config = dict(
    activation='swiglu',
    qk_norm=False,
    bias='qkv',
    grad_clip=2.0,
    decay_fraction=0.94,
    decay_shape='sqrt',
    doc_mask=True,
)
MLP neurons of a small language model. Each row is named by its layer, matrix (down: output weights) and neuron, and shows model dimensions 144-271. Each number is 128 + 32 x the weight over its row's rms, rounded and kept within 0 to 255. Numbers have three digits each. A neuron's up and down rows have the sign that makes its largest values positive.
After each neuron's rows, "fires before" lists the tokens most often just after its 100 highest values on Wikipedia text that the model never trained on. A number after a token or word is its count.

L4.down322:101178145161085149116089157134151059079148083102111179159130170043134130156113159105120161117123119169097093085165098091069150155099127119151114131106125157139132128126115164170109152132122115110166095117128157172145124159109090103105158109076155157156184114122172133123159126140107163105094107170129155090123157166165132180179155141093118162177114089115146158182146157040162050104058
fires before: "th" 30, "n" 13, " 2" 7, "'" 5

L6.down371:148117142110115039149107141128097102095129127106072133088065121086100112121148155125134122033127138121119121093148103140136110124135103153173141089147115198161179103122158155150108113135180122124155146151145133161131151192181109084171080120060171107146127181151078134092115117148149134144128147094070109152119096115090118203201118189107152132184219123089114127166191110171134102160098
fires before: "et" 18, "il" 14, "c" 9, "ter" 6, "ce" 5, "lin" 5

L5.down399:187084153127178143107124085088131205148127162172141125180134138111167125078077092092099116181087154156155094113150211101137120131081082197133150102091124151141113125144097157124077095155145111177138158134165151115124183202076109096138138148157138096120141132121109151112149189112050188152127134087119118150119182121097121140127138130137160089158142128158110121141156070131155169152123
fires before: "s" 29, "ia" 13, "se" 5, "ian" 4, " |" 4

L7.down987:022115119104058096102174130111151116096140147130085133160119148100125133097116107142121147136131112130090133131136119142092156129090135187099099187161155109134124117160085135197140117163071180129170132099136097129122162103156230100135128142141112134110179102095136116163117137146102140164139153113116091132099139104140135127099152165119126111199152089099124144104128151131108126115134
fires before: "t" 14, "vision" 12, "ce" 11, "ck" 6, "br" 5, "ul" 5

L7.down112:143127127120089149097195128146110157163148146081136166144127142113128147046147147159075185149118104132119063163143132162124082095155121165069152106191097059108171121178149073111097063130095144174128154134179160099136163136149158119068081111097082106121065139057143103118143160150175075160182121142128148132066142160171128141093149085100133116103134104097095092141145096158079119129174
fires before: " the" 28, "ing" 8, " of" 7, " his" 4, " this" 4

L2.down820:107157114084111147135071098119093074133157112112124136112130110143090106078135158134056099152141164105144178137046118154106132131127108140080100149170068131089119112150083134129122170108066134154168126104087127075136137189153172066093154134146128132087149125172199175096102126132093121108155088135133119141085098140121084095124169153148104080117147113164121124131175117123117136061115
fires before: "p" 22, "ec" 10, "ch" 9, "per" 7, "am" 5

L4.down525:134147117100160126083151157144143117193184132061110178087110134099173095172196135147174134157139116191134177096200106104168184136097134156117143149114210110123129177097107140113149152100161116199093129172171057136128130100134143138122124137145132074092080097103120120150150128079117084155169154102130157127141124185123093113153143117155132192085075098131144120139093137149135156132112
fires before: "b" 30, "ak" 10, "te" 5, "mp" 4, "ver" 4

L2.down261:106124180128139139069148153165198144104093138113095140116126087090137183133138098150156090109062121106138129108116088156160164150126155185145188092098112075135103129100090138129080187161083055101147121113133078097143080098158157118098155101130155097091161141107141141118164056131165137114077112158093181164096181088183123128141134121148153086131102137124123140181106147142140143161074
fires before: "et" 21, "ite" 7, "e" 6, "an" 6, "il" 5, "lic" 5

L2.down576:119145109155189119150094133121116095095146085149164078159188088080183148134128093113123107107081136096152131116159070157168121053145137100082127118078115143131135127115166152116140171086156103178085142101066121169042172124133115183147134055158090168165065105135119156189083087114122088124143067174160107146108103144118192151160158171125138101109094114102148147138132076119119171136131
fires before: ")" 13, "D" 11, "h" 8, "==" 7, "C" 7, "ship" 7